Weights of a small GPT-style language model, trained from scratch on English Wikipedia.
Architecture: LayerNorm before each block, rotary positions, biases, untied embeddings.
Training: a variant of Muon for these matrices, 7483 steps.
MLP neurons of a small language model. Each row is named by its layer, matrix (up: input weights) and neuron, and shows model dimensions 0-223. Each number is 500 + 25 x the weight over its row's rms, rounded and kept within 0 to 999. Numbers have three digits each.
A block is one neuron, or neurons of one layer that tend to fire together. After each block is what it responds to, as a language model described it from the Wikipedia text at the highest values.

L2.up83:476506457509477469543474488547491520495490481449535542433476514516466470490517519500487511505472486502474465505484547495474515539529482467498515491514497488480519502432484495546530539479489516485494540525510486499515515529496500525489503513499497502520495516562485501511557492511516529502513501481576485439503499460518466532497508486511479487474424496515485502495456452522516519484532485511495496474506522500498469487543514493469516529549490526520511485499477502508494506504501493478488449518444493515486506510461493516520507482482566498487473466537490507521479510498482517540490507500512541515489512490495491503484544515556468498511530550509479479459481499489535476490521
L2.up305:508502525516504508515504523491553529505483491500524491514466462511497530493484492480503500519482514510479486497470499517499536488537482467498527467479528513466489492468528471509521469487554496516441486505514487453466527479509517545506493516468497515493477486551534461487503515511508520526582488514475508493506458517479517498508482525515531501482447519509520505473473483487512493461517478522481491480537526502466494515485499494531483499547475524520497460493455415478521507493465487491485479501500488501532430504505477453492504516515501495499478462544556493460503499446489519527473515522521535502512481441471504482499548557508497507548505479538520524491469473517526495487503
Description: Preposition governed by preceding word. Prepositions fixed by the word just before them, in idioms like Bachelor of, accused of, participated in, died from, leading to; also some verb endings.

L4.up18:512520491518477470489548474504502513495506490486508497511522473491503504469492505502459526456495494485483498556499534472504542512490528470517489515499503502547535495481475497462496520512478532485487488520519517460523541493494541513451562480500475495503469523521511520501481474539516469511513542426508565437529512468492462506461495543468462514519500474524469502485461491440496483520451511483521491484499476535471500515507471520477505517511484518513523486468500511537536500493457478538483500472477520511489480505506483506497543521504511539482526537515493506483471517484500527505504479461511500528535465457491523438470533505496507485492492525492540506543510530564508481485498
L4.up71:509483474537540476513498485487500492477495537462501528478501444485466493568499486503499553491475517508517500530492516492488494479537528500491475514488474457576468507519510491510508506475525509518513535504519506520466523450491500539468474504519489498541488554531509495526497454493505469456555494546496492505500456505470499475517459468488467523471472491454520509540513511478458522457505475462502518468510491495496507432503524481491514500525495510522524539485498477509496499459486491474541491537558501480538519543486453485538507468474497505496499498499468492512464480498519521515486432539532536514498496509510494500479490523513488490492528473474516485495487500462501542510513
L4.up157:522505511505489490498478453486507515480494461528466513544549472475506466512515513454530552514492483477503465505534492509455486526466510504516547498513470522482456464537504531521531508528519502517499538527519546467471528506488444497543509502509489540482498476462542486531550532486501445508483495515489493471533536471502483518502467486514459505527472497508465489491481481508492503535484527507493511510499478544523484492498545472449457562516450469515512473479533476526457489520509463495506512491482474492510536524549486516461517496493562474505485511493476516515494492521552505482476525501526522494503496493515464518504494478497541493502528478467528520511503498474468489500468
L4.up330:500514532470509485492497513501476539517486508509455531486551519516525506488532523499514509480478505500535458512498482504510483489499522545530518479481466505553500522476492507484496502522497471506501504520488475479486434455501481510506521435536502495505466520460529548520520483503561487504521528519474466479508493464502490490480480557502515508481506472466524483454532519454506530511516477498459482504507503493520486486479507458481500546485482495494481500509578525517505505497511486525487440528476468477546491539506492471522511544474436510463505502567530535520539467487484508486523512497504486481441509465506485505505483484504504515497539549511507481479521530491498517504454
L4.up351:484489538489488498528456471468501489525517497484564485526522529459493492496513462512471420519500508487482525507476462470472507504520492466496498468510491467530513460541527516493480513494516522543459480511523479469513511540512490531484467483502502504520505530483537486505494528467546499525483553497501465503534449494499505507461533504460505538507494541509462460496520482508437481491495474496470506457536520495461530495492521514503518525522505449450532524546503453486514481476485517528495519480493551525493497496513494513517499505503502531527509469517513526502538465496564485482495523526527516481505505535446486512539501521537536505463487521504527518483500497529500498480482
L4.up353:449544488520515531502523492517457516501531501482507498520519542504508478496473531517477519469492477514581510518505459510501478496493474499519481486495469498498508502546498531525515484524484476536513518504535529465484514493487518513505496501481487511499465471478500521504521474521517497472508515482492499479488523497485535506433527543504475470461498505463519513483512543444477492469420480554503513513507478508508467490518478565460502459508527447514489507475549497490503546527490517526461489472481534533486487485485488507531474513472466501559520531473513522508500476507497477537511522462456543504512503465535458524476508505489495439491503522485523507502499517477499499534473
L4.up388:494553527517539528475505451474482513491491539486457489500474464537475490498476499538453525487485493471490485514534501497499483477462535532501490528464467489523524496507500545477515513475522502545488467550504493489476499488474508506453519478506535474535512488494525446495483508476494524529489472502502507507555481488466511469423496519477460536472504498448492527475502502491471477535533487522498433493516526549498496473493490530548487461495506495498490532520531514527514550478497492521505513497472543489520520495496486478554518501498529533499442514482486508503544498529512501465522488472526503498506505466472436495498516541494500507487493493496538533501503504525491514524465
L4.up409:517492489515518495477508494543517493475501509463486514490490485496517505498516519491539504502504509498489483499473495504487506529491529464517537487483476530502483503484538513469487474465467507503489484519506521512516492513491568502505458487492450514508502518456501516494477471488497553521497458458502440536510458459494511488470506484514544494504458539517541513485532478454483479479504436497533534478521481483487478495470504513468463483450499479470500541483483467501519536505477510485476503510508512491518504514492527510492510506463552468454499515508555496477516514504534534531495517487510538495479498505530444536474493573495513492573551464535501555462524478509502518514464
Description: Relative clause openers. Relative pronouns (which, that, who) right after a noun phrase or comma, opening a clause before its verb; also "it" subjects and infobox dashes.

L6.up125:530468493532494490468480492499532495488482517462479485487492491511526501454496493487501503518482510499523511479464486535451505499514491509467497558513495556526474500495548517504479495504500539489513543506496476532502491496530469483526523471468532494497514476489525490485507517487464508515457489534540538513489540494556475459498483480473507539442476428489547510490550503527469493501481514500487512490515469509533489517451509521467491517495490438472477576487511544537505514479522486470454506465501491499499540503522468477495521517521515496508529536502490526554486525513508472496469534495542501465463517452540498507471461486504510442507470495488524507495503493516503492482496
L6.up274:529575493512474524473446496504488492457521496490493500493490462542466496500501487514490525494484465536473432533490530493513498510491561532511509519499492488487493511497527532518537474509510519480540507559519503484492475493442529486494444484479530487502474467441509464491500524467493458495498526497454554485499510501476485523480538547511510538515498495481529487466479522511488519495465499512496525456495504469553505503498514505513486502505518495562474477521487500536458559501487471523502546485509504484505499538525503513490490504440505516503465536535513469520490510506508502522472502486507487535491500527534486458489482500555479509495459486466508495498486510462535515520488
L6.up343:529487499446502516460465513531516479515539478518490481515489451485521484539532495516528512531544461487454501476479460462494463525491495492534529521464530500474459509514516497524516508535474516441517493493531559483469536465492520481501518512470502504523529508509518479505531491464518514475504529454480529522523521476494540518485502522476473527485556500476510498513488481486507528519533496504521511526523488448497471518466524480467486494458481454548514527478493463503511506487460520499491518474521519489513538507502500521505529499484513503510490500498462509547510472534533522531437519511516469537509472522507507475449468490486463484455494474502531518490505475511507514488437
L6.up351:499491537476511552456492533512493496512476499525437471536515478522456524472505556533503520514504474492471484466486510492478530506480513504477522486494538493507510462529482544555517495519512496465502483486506477444529518528535454454522499478486502464529489487518484516525516456504468524504462530499443531503503508534523484495481520501487508504498549499515507504456519556506474492491524466478487467484498504513464510482510482493503527497472510485452503486515485525502480509488519495516525527443510499530490510513481520492517446497503499467503493525450492456534516497468480501492537543499516498487471538522515514509458578503515522493486477496453488521507474468483509536476549
Description: Clause subject before verb. Tokens that end a subject and come right before its main verb, such as it, which, or a comma closing an appositive or relative clause ("it's", "which is", ", was").

L4.up0:499485515506489515492498441494518513500495515505468496456503492491463479518500554540492490554529523519434474480498501508506503489469480529490533484482534506517491487499499506543487509499503462518514500531514525527500594532501540488463495481495492447513483480435452473512497486504498507470502443454488490537476465489546469508516513531524475508516514519502476508537511494495511503500509508509499491509470480455549515539480484514457525456555500534547534515501505513468519533483477503494505460514507484501479541511485528463494537481505467496514527497484517496552448466498487474491533511536488481504512480514529503445494541499482501500490522479467537497519485498515486479465499
L4.up33:490513526462489517496461507474485503527500517474458529477515437512530498515521516468483444532556510534488443449483459542491462544523521546505510527511512469519467539530467478531475480457482491462547496493524475491494486516489544470501502509491456499504493488540530476494516503537505493463521497502523469518497474502517446534546499462522483537494520489517492488478448533524501566503522471503512510499480507514546520522478485501468463507514530511509532496508524515504527501529498491457510524477528490503478490506544491503501514513492490506459523510479508516495500507495496458525483546541471502461465499507519513489504551512458484495491535451480493500480502493458501501499502
L4.up50:505534434482534454511508490503495494502530480500480532445504449471479509525500547494453474483504462477486528488467498524464509530524524489505489465520506481526471492485500503484541529496499521523494510518509471537517481534504504512475513519523529522478474458480468492505528492478470515490512495474498510520505526536537521587514456509522472484486491488513469475515512506487486472484486483515506461485496475528527506540534512491457494540501502479497510470518489516477500456505514513451492530516498459502469478489543489519493487550520508506489468505507537511540485438484462560529502486491488500492438504512546475470510463525518484501502504501561501547457498470486495485510520
L4.up73:511528513490516517498497502501480508544479482521505506504488533509564463511464506463509504530517495514523533467517504554491479505541502488509519472500532496510478479499476444474527519508473485473498520528496467494497512499467499476466457464539478452490495496490483471553491483531497527528523518471467503531461469545514491492516514495512505552475542519496491514531485498487467477496532508473476502484496487465511512550531537435468464505476471509533479504506516474510514493496459467441486535517506499492478511434459541528530483488524540507457567510483530532508499494460508507489502484518485499482506526486489494477492547546497520462486491522486501483489509472537523494479457
L4.up244:520534508482526496559453490459460529553460480463507515467504475519502507525512510495508505502511505506485510460476494531485511529468481539548509499500448482548463527498520436533513506488507505488459502502542522471475533486507510455465493476493506471500502493508496505479517485480491485477498486504478514506465479502524478579488495483527463497482494482513500512514456518509531534502526472460503553480523475528548505516509542500514458501476476497524473520505495500517470500528509493508474505484471503501536494505489511540485438508513510547515499541538466462473508495464508524484425495513483512508481500521466521527557481515450515509520522515528462516495489483494496497464520
L4.up333:473443490521483458438518550521506511493518510475503503476465518530466504514477523512490486496524484522425462486479518518508506556519531502495497437467475539457503475458513502529492493451501493505502524497459491491518510474555523503503478553552481538481482494556494506503521466492538528503497545448534453516486504483497507535472486481510499501504507497488498492498494471514447491520492459544501539517492508518520508513502511512464486520491488498471511456492511487514489550510517533501467535452495482477489535500492517520476502507522525478470506472461488512464509511484480518482478523534491519490518527455507499479485499565489509499524503481511509524495515489466551524489496
L4.up382:501476518521521490545517520508533507478552474446494498488524497508466474490504518485483501502552507492500493455465519474523522537552529510495530488493512499477502486487481454504488493500487498474522530509498478512497506510532493488509497558467508525481509501482494493496519468485508494470517475498515501503494512514449478521539518490524498511513517475502448465512474514486473466493502510526477482541479516525502535493496509479495473494460555523468521440486548524498467510511457508468486492480497509483494461480495499511545568551512490506499516480481589515568491506519468515501491529496473514457482464453486491463502521572521501510478442483478498507483544487485506534501517
L4.up443:454479493485511468481428510466491533451553482477508527447514488486492505514499479489460519525546503518480484498460503501476494536533490512525473482505535526497531515488517457492474467459527513481529510521494502480531496523513470518511445469500540551480511495484470482500520471507482492504520510481505493477494528516531490544492521524514505544517520522486508532521502452510492501508516441492466500489516476494493531532530517521487456492469554487486559521490475474484500527469472513501538450550491505449506540538534485496514482522498482526473480524491545463515510513505537536484496513489504503491471458513500483480493501504516497457522542473508517499470540510459495470512521
Description: Head word awaiting its object. Final tokens of prepositions and verbs that take an object next, such as due to, regarding, describing, part of, participate in.

L6.up226:485526488539477484491522465501549476496510444508470475500488481465457476496506517534528520530447517476481466461489513497510538519481516493514568446527489513518500477466496487499537489508543521501493522498544501497562508466491489489490469461504533523483513467539498478506483497483498517471519480494548504553459488506474522510531497515539541485484499486481502499514462483453532478505478476540566516503507473498533464531487464475527522516501497535510483501483476492518495491503555525501510526495460503517501497520483518495481517546482494536488445492493483536492507517484441530500502518480507514480478511508466541479513500537517510490495502525472469503465465519539464535482470
L6.up298:491536523486477490496504507502488532519529495499451487469493509510490465494507530499517485537494511545479506469502507524485576483514495522532477465482495539526505532480446499542533473484524530513459516561552513495471448502457498530466493548471551489470490480468501509550509501515504466475480525453503539507491486520506472534502454487553516514483532494486496516498479510482508539505531457464480541547466499490528484486521504511443526508503496473530481471525459459498479498493507503503478551525481497512508471499512554534522513504494509517469489514502462482525483472487494538510512498493506537488496514498503538466507472502515493491498473471540502531462485478493525508538498
L6.up305:499435485522455472501484470523489484489470442501503497478521485500476457495524513534518518499514464510490511488513519530519488507542510499516488527499524471513501510505495524503470508480508475522483549530501493510455518512506522499505478506523550489449486471487438567495484478532481490507453532504510473480498497501531504519509464520509506495529499463518541462525473528495489505503462467509533519510544488505481516520481495499474475482444533547504460524490496464516516457516466483494552524454464509533489487521494542491470531510504494522489497505499510495520564517551524516510477540527478520488486511483528526497511477492471530554491497460451448515463513501513492509530466
L6.up321:498451497521496481504490566484556502500490487545472514474515500537539486459486500502502511479487488479453498500490452504487528515530545527529492477495473532535498487514536485505516513485484491516473549563483493558484433504497515493517525504490491478505539468499528488462511509483507475472498493496492516500495461480517469535515464510509480491460509523453505512509490496504525504528502496504480473504503490462441480518508504529494503481486509555504494513505522514525557461501498478511514536440560537508519480491496498514520487515506506498493484488492488510498539483457525505574461532499520518516481478482493519488477424531461518515524523464514460503505523482523527479476478
Description: Mid-sentence prepositions. Prepositions and conjunctions starting a phrase mid-sentence or at paragraph start, mostly on, as, in, and, e.g. still in the, on the list.

L6.up163:529541519536476551490472492489490553493481536469526499483467513466523515509461529494452513499477547498478533496551489506507496471446508486486462497534489498490503456526488516508493471508528490541514502490510436484536487534483460501518495512485507504490535504508496524540469460489468491455502513477481489504497497474515502456449530448484521532517495494499510522491466542523494494479536494465517502528520481480477505466481508534490472519524494516517511470543492482431524523453490512480493497460507519508523488564513502483487460478523495515506504511544524488546519511483498501480523510530553459524491505499480473535541491541498510513501470519489515515458474496507534549503498
L6.up191:472514526505517490475541506521531506489504506464492477510475517482491516497481500509510502530485565485465549470499513482467533488496487461475480529504496543524520491521432495526499449497503510527480498495535466554500482497480498510472488477442482500494521519505456501443484555520512498461546539477499506503505504495450558440435500491477516514518496494515520502485483502497485508488546476482540479531522493514480456493467478522467479534530525509517500539483485502522484499469454501489462479512529490507531467505510465498547473482505511497467500523497542490494486468506516510504478498518531490516482541510469511478504524490466517478487465482557492467482555515531520516505518
L6.up230:487496521513498531459522475471531471512473515508474496524516513497503533510465482498524515479520530476440467476532525487510456545544509499549515560462471498511550491512515497474485499460458501482499500478522471535517483499487485547530518491517481478497500469496496490492520504547476515535526473471513486508505495477477507532474532514525500468490463479479475506498520484488488527513451474492499441491523488480466516499488504481483507507477530540486479497475500526474471468504505521438489520469458507505563512485497511465519496460539498461486500540552503474529522514558541539497498501550540466512506519459504490504548517508495467533535514495493526527499518493466482505476489
L6.up252:509470492525511488537506480467484458479508513519461497489486504474524512499521537476532493505495510489468514503491487499495507461494520521482502535470511485513480484489505504503478508491543515505491510452533473537497550500509513517495504528476526484505520487467452500465461477509501464486500504485495529442512465440491485492456504518491489509505468483500485530536517508514469483526502504552489483513499490427500511488497502465480472519551536436485530465483506490479524474461483578514488560485522496527504494541508525527478515492550499478503491522543523507536480493534512549554529454507510546483445496527472501520505516517488461506492518458494468504502552504528489475518504
Description: Possessive apostrophe. The apostrophe right after a noun or name, mostly possessive 's as in Women's, Army's, plant's, also in It's; occasionally commas in place names.

L2.up145:485480486471504469492540487481487525504515507488495542480471507509522535439490473509455465505475483491481510466488453504509493529501459531474493522517527531542484478523460531493478522562471496510503492510521512509469484495483531498517463461531474509524514544549523495456513496475524510498519497508474500523472488536524494468519549515528466524495495498518524512461544478501515514486542483511502460537469438473512514497519558487507483538527512437479515517488524446474478502450487492487536463492514520478475484552502529483509539519521528472524537509522481537523524521484484530496497519490507540517457482458513493503515531474525453499509487506503493484475481497501479486519486
L2.up304:493460534526470491513515510504526462517533447440526487561483515535519478521541459514475486492469490511530486474529500493510515473491500495494523526512477487546484529504481520505530506464512505496466556504546526467500484537445469503526556515487503517493521490506552509483468537434487471500531507517544544530518469484478529451506510546461489469499477460498516524511514476480508526478566504509498481494517490465501493471461505502501510516497495520497485469549481440493462488464484495507499508505529553499529528528495496513514504505500484491476494473520481536492482481532505512536462511467521501529471455492524477513505498505507492496529468524500488502495511455529507501515491
Description: Clause-introducing function words. Mainly "that" after announced or stated in news-style sentences, plus relative which or that after a comma, and "well" in "as well as".

L2.up9:513512485501504498490510475509543490495505481479514490513441518536547485524506494515492494527515487529500527513480496485509492462483473502499534452472538466532503464526511515481516476466511461532447508502500501473481501527553571448518489471544481503500486512524462532484485503519507490522494566484493474500517479506497491420477514515517527502476498469536470487537506472512498471492505505546553537480509487505489524474532509545466518480511503509483523497484497501502541492492506507511511455453532478494509464542492548498517455484507523534480502538528527485499533489490490512463471503547484468554526547508517505533492500476467487516518476515505487453505490508506487447480512
L2.up127:511498542574466497512506489484469509488486493458461528486501489487521496468497479520508495501495530518476470507476503519516495522483478514498515480501491504515538530509497503528415513513463458517530520542480510492476446527517517487504478459523476517441490523476485545525471498509527551532495557497503527521483543518508497510491505501469518509489499504455516498528515470472500486461500525517487521458501484474509540462471524466489509550515503498545503535487550537493493517465452492543511480552486507534503473483509528500500514505492504519449515513519469517508533475458501496495492455469514479481509514487537524459484464514540448510481509517472537481497486507511524538490515
Description: Word-joining prefixes and hyphens. Hyphens or dashes joining two word parts (semi-final, Mayor-Council, 2012–2014), and most strongly surname prefixes like Mc, De, Fitz.

L4.up123:526569485512482502466485489476485505502468543460499510518563488494497494454510532478511496518491533476525498512438476528495498574508473515507541522467488506531461511460503530477455478517471497475476487519535473447549481497535471520475462507522502506485490491511456524523503508471488498484507468493520476507519485475497509536527516514504493477500453495505510487492523512507473484524543451475491476511501481533497545492506470484494506501480505482491521512496490506470490481540495496511480491446511501516548517491514496500503498481524510489493552533534490467469468492494454548510526495552490507514459518504485517471467568533496526530449498498502498520480536528509453513514535
L4.up135:495490561500506543540503486494512542506505523536516547512501473552483464462482496450473512474491503512502478525487541505461505465524503498486497480506503490483518496457496493495521440467458490531473491539530534539492485486490491478488516493505450500497509556474485489480505469499513505527587486536459477485511492513510462495490495516506496535510519525516470535516475485499486476511537482482491475545502462522512502490541433468501527513549494523463488548504537460481552463481491516486495506508495489504491460505521510503513503504487479495489497493510483490521528493478488483542516463526511475492480497468497471521533548503491479439510530549476483479460505490497518535505520
L4.up149:468550538528484455473544498529518485469518488466495461523505492470531471527489521490454479486535561490503550494507452477501504525478499479467513541511535482508492543519503496480478547472515517497509502486485476449486526534490475484504524475523518504508526475492484533522490486420509502504493523512496524502481538525518507468494497491520485538518495476488496492494468489487513509477487443493508481509499528496482477478512501494522497468488515496521480514514541474494531479500466528484509490524517492526507479488427513472482475491519513510471540497486467507517446485500530507490492571529516492521538506528505560478498535523512523523499474523461443480506507455517489523553471
L4.up154:514486467561495510490518487486488505472463491504507473526523523524493491502468517502489474495524491494524487470510500497501480532523525486511503506502505469544523525543486499475464470461483485494493551558531487504472466492473519518495470461505517505536537521491485502492486465520458437484514486532494485480508542560514498498534531512487480480517483481509507525440509498535506486496516567482490471507516499506446538525525508505499491493545550514515491469493517509484470445462455468528504448471466482505553531485495521472503468515501485465469461524519506551500474477498478512532492484535521494482513524494497508519486550543472489486472522492493497502525556513506483512454498
L4.up162:544507453542500510475539514499512519510478486551485462477468507543534542494490538476493480498542488529513460457463501539523539465454531513496488506533493495492476483469472523488523484504526499523561490500462462551518519532517476461523483450525519506562457520487460499483455513459498474484512516514507541487463497486495514468465519468478494506478478501485476526516467510517536508479491520489508451443470487490494503469497491511455538483524509496551536497529480495491533491474492534488508507495494510536491495480517525472455526487513527499520489541514533517485488504494475498532515498504490482494500495508524501465500517527483487539472515507512488525495495479491446556502516
L4.up165:491505477517466509492489512493543524502495498524450498460515481495490515492497510489484572521495513510480499488491544464482501510448500505518490505496470522485492465522515545512506476552454515486526554519505430483467487485553480484462462496518476480488517489498481529500527467504536475547428498508536490482494488529497502491486507538544496534493472506534510515490472511484453452462486512474527524512504505508505519486460496475501493495552455466513487511511508521507508537439463471504500499465476537520520528541524475498475508501522499482518486531476545474500544523533488518534513529490517453468516482470495503516471517519522532528492524478490484525459466492496476481514521
L4.up185:499500532526542481468539486515447469482494521541446446470465554500561482518498505487497464501523483480513478534536509522534492510471485481503505519482473471511513481545492496472475518475513469511451521528503506525575534513483524464478478508479532483502492507492534502484496512526484514504540515549504477500526519484488486505504483489500474471480498496491490504512490478525469500534466464522544506466433479513475504477512452509521474483502522528496492490524501519538525502502509495533579511477492513502505494447499538528487512498514478518526456535469502518512490472489495500478486508478491489507473508461525508496505497506481475499513484536480511531520557557500550490454522
L4.up339:504523509464482545475509435486486482529476480521486511534484501503504554503474522527504494481528492534544486527520533505468518510495443499475474501540480493494525479531470486520516501509519512517519450480549449509475488473529513498519495504496508488513510517540516506488494508436545470515537480491451495491511451445466481474483469490448493522539564494486486518508479519475448478467472515527527464503543537469517502467483474506466471479505498517481508558509508501508459482500480527505512506493508463480516493489507502488456505530448513505524468510503498475544542497474520520511522457545506477518486506522507465509513540492472495501507519460508477505491489518503520518535512
Description: Possessive apostrophe. The straight apostrophe right after a noun or name, before s, as in band's, Women's, McDonald's, plus contractions like It's; weakly, W in coordinates.